config.toml
num_hidden_layers = 15
hidden_size = 256
num_attention_heads = 4
num_key_value_heads = 4
head_dim = 64
intermediate_size = 1024
vocab_size = 1012
hidden_act = "tanh_gelu"
norm = "layernorm"
norm_place = "pre"
norm_eps = 1e-05
positions = "rope"
rope_theta = 10000.0
rope_fraction = 0.5
qk_norm = false
attn_scale = 0.125
bias = "none"
tie_word_embeddings = false
parallel_block = true
init = "normal"
init_std_qkv = 0.038
init_std_o = 0.0
init_std_up = 0.038
init_std_down = 0.0
optimizer = "muon_variant"
learning_rate = 0.00551
beta1 = 0.95
weight_decay = 0.0
lr_head = 0.00915
warmup_steps = 200
schedule = "wsd"
decay_fraction = 0.808
decay_shape = "pow"
final_lr_fraction = 0.05
batch_tokens = [32768, 65536, 98304]
max_seq_len = 1024
doc_mask = true
train_tokens = 540900000
max_steps = 8477
dataset = "wikipedia_en"
MLP neurons of a small language model. Each row is named by its layer, matrix (up: input weights) and neuron, and shows model dimensions 16-79. Each number is 200 + 40 x the weight over its row's rms, rounded and kept within 0 to 999.
Before each neuron's rows, "fires on" lists the tokens most often at its 100 highest values on Wikipedia text that the model never trained on; "fires after" lists the tokens most often just before its 100 highest values on Wikipedia text that the model never trained on.

fires on: "on", "et", "ol", "x", "p", "ot"
fires after: " B", " M", " K", "o", " b", "or"
L2.up607,187,279,196,195,176,176,205,241,204,150,182,165,226,106,207,232,217,210,225,189,192,254,198,204,116,214,255,194,256,170,212,164,279,166,123,149,188,240,204,196,175,197,178,330,197,214,113,240,157,236,216,137,176,194,137,269,193,230,215,199,240,184,249,276

fires on: "re", "es", "er", "ir", "ian"
fires after: " G", " J", " g", "n"
L2.up53,167,196,204,280,150,287,253,213,268,148,159,237,181,193,242,150,155,155,125,190,224,230,164,235,177,202,210,180,145,171,251,117,205,249,121,226,168,190,220,174,249,212,174,237,256,245,201,273,141,202,240,255,211,198,156,200,163,166,265,165,232,219,231,161

fires on: "ter", "0", "f", "on", "ow"
fires after: " in", "ell", " s", "s", "ie"
L3.up544,273,232,183,168,245,196,186,241,123,239,174,143,196,222,152,268,274,123,192,235,142,209,179,187,139,252,191,208,172,190,248,133,120,146,206,233,272,122,215,158,140,223,138,246,250,207,222,128,184,232,173,161,229,147,279,254,208,165,158,180,142,289,187,160

fires on: "ind", "st", "end", "ual", "e", "nd"
fires after: " In", " K", "h", "n", " H", " N"
L2.up872,194,203,258,253,238,224,222,267,254,171,269,151,243,225,161,228,219,198,181,237,219,166,165,145,211,218,211,208,193,158,171,142,189,173,197,218,218,209,204,198,130,228,251,284,163,183,224,170,306,179,176,145,204,207,245,215,193,260,196,229,296,231,222,216

fires on: "any", "w", "ish", "use", "er"
fires after: "l", "p", " comp", "il"
L3.up909,141,107,284,203,192,267,175,265,151,205,187,223,144,237,218,246,172,154,210,162,207,244,169,138,203,217,115,253,207,103,163,179,226,146,178,181,261,164,172,155,168,174,225,258,209,223,153,185,198,210,240,228,192,235,232,127,319,202,151,195,165,157,147,233

fires on: "ue", "ag", "ate", "re", " ag", "es"
fires after: " the", " d", " J", " M", " l", " m"
L2.up685,219,197,189,291,200,336,253,221,174,207,230,212,172,174,131,221,142,216,157,248,266,169,156,257,133,163,200,145,212,224,278,182,188,215,223,222,224,195,246,174,287,185,214,223,265,200,260,254,197,193,113,160,180,207,193,243,172,165,173,187,257,234,258,164

fires on: "ac", "ic", "b", "qu", "ent", "is"
fires after: "er", "ar", "u", " se", "g"
L8.up773,223,294,160,212,200,187,206,173,238,208,263,213,164,220,154,272,194,168,147,256,229,184,148,159,250,212,244,268,212,177,186,196,208,157,191,188,153,212,129,228,266,246,253,197,84,247,168,147,214,214,250,178,165,183,191,219,191,152,238,332,161,191,232,168

fires on: "n", "al", "tern", "re", "l", "os"
fires after: " P", "erson", "ther", "P", "A", "as"
L2.up636,197,232,248,183,202,179,196,195,203,206,185,210,147,187,261,156,204,179,191,222,177,228,230,173,215,203,160,192,166,234,173,241,154,164,166,240,259,201,237,201,111,177,205,204,203,176,110,184,247,252,188,232,248,181,183,277,221,159,228,216,186,188,221,195

fires on: "ce", "rib", "j", "k", "ol"
fires after: "c", " pro", " ac", "uc"
L2.up153,181,214,168,246,193,166,180,184,123,231,201,215,273,185,176,212,219,275,137,272,181,252,230,172,158,173,215,257,148,235,207,265,190,206,216,139,267,131,187,203,184,142,152,226,261,265,247,218,194,178,200,143,115,210,170,158,174,204,198,186,158,165,184,230

fires on: " in", " includ", ",", "arly", "ound"
fires after: " to", " was", " e", " ar", " l", "ly"
L6.up344,253,193,201,191,166,214,234,249,195,192,152,103,202,242,207,203,209,204,206,246,214,168,178,284,241,215,208,174,187,174,182,174,132,250,201,148,219,174,243,176,201,184,192,223,263,203,182,216,205,219,314,210,216,185,310,221,205,235,167,167,143,215,154,168

fires on: "c", "C", "ic"
fires after: "-", "it", "\n\n", " \"", "\n", "–"
L5.up561,253,138,248,205,206,186,185,199,182,189,230,192,154,243,225,277,212,239,152,196,194,265,195,168,131,169,255,223,207,288,227,187,162,184,192,195,176,174,247,157,206,162,211,200,172,183,174,144,195,139,240,261,225,238,245,183,216,224,219,235,131,174,134,232

fires on: " fl", "l", "ell", "ag", "all", "ric"
fires after: " F", " man", "f", " Ch", "lect"
L3.up424,168,238,255,304,216,226,319,223,169,231,164,123,201,307,168,198,159,177,217,247,184,175,179,224,225,124,249,213,181,250,129,194,230,164,237,197,209,235,268,169,185,249,154,246,168,206,210,207,190,152,221,222,238,197,221,168,244,258,169,231,189,204,129,230

fires on: " not", "il", " also", "t", "c", "ame"
fires after: "t", " was", "s", "S", " bec"
L5.up282,246,177,262,223,131,194,171,189,160,157,195,256,245,187,241,213,181,166,158,261,208,167,187,130,169,222,271,197,146,164,180,188,119,237,254,193,179,160,153,242,179,171,217,199,320,196,234,111,191,172,196,155,272,184,119,170,173,201,156,132,142,215,238,260

fires on: "A", "a", " A", "ol", " ac"
fires after: "\n\n", "\n", " \"", " s", "-"
L3.up648,225,204,236,241,215,146,192,174,164,238,173,198,117,167,205,263,200,164,197,159,201,206,217,225,155,173,201,134,188,211,254,197,156,117,264,212,187,131,262,163,228,201,75,177,286,156,158,187,203,188,201,201,179,218,261,270,205,263,228,210,149,146,202,191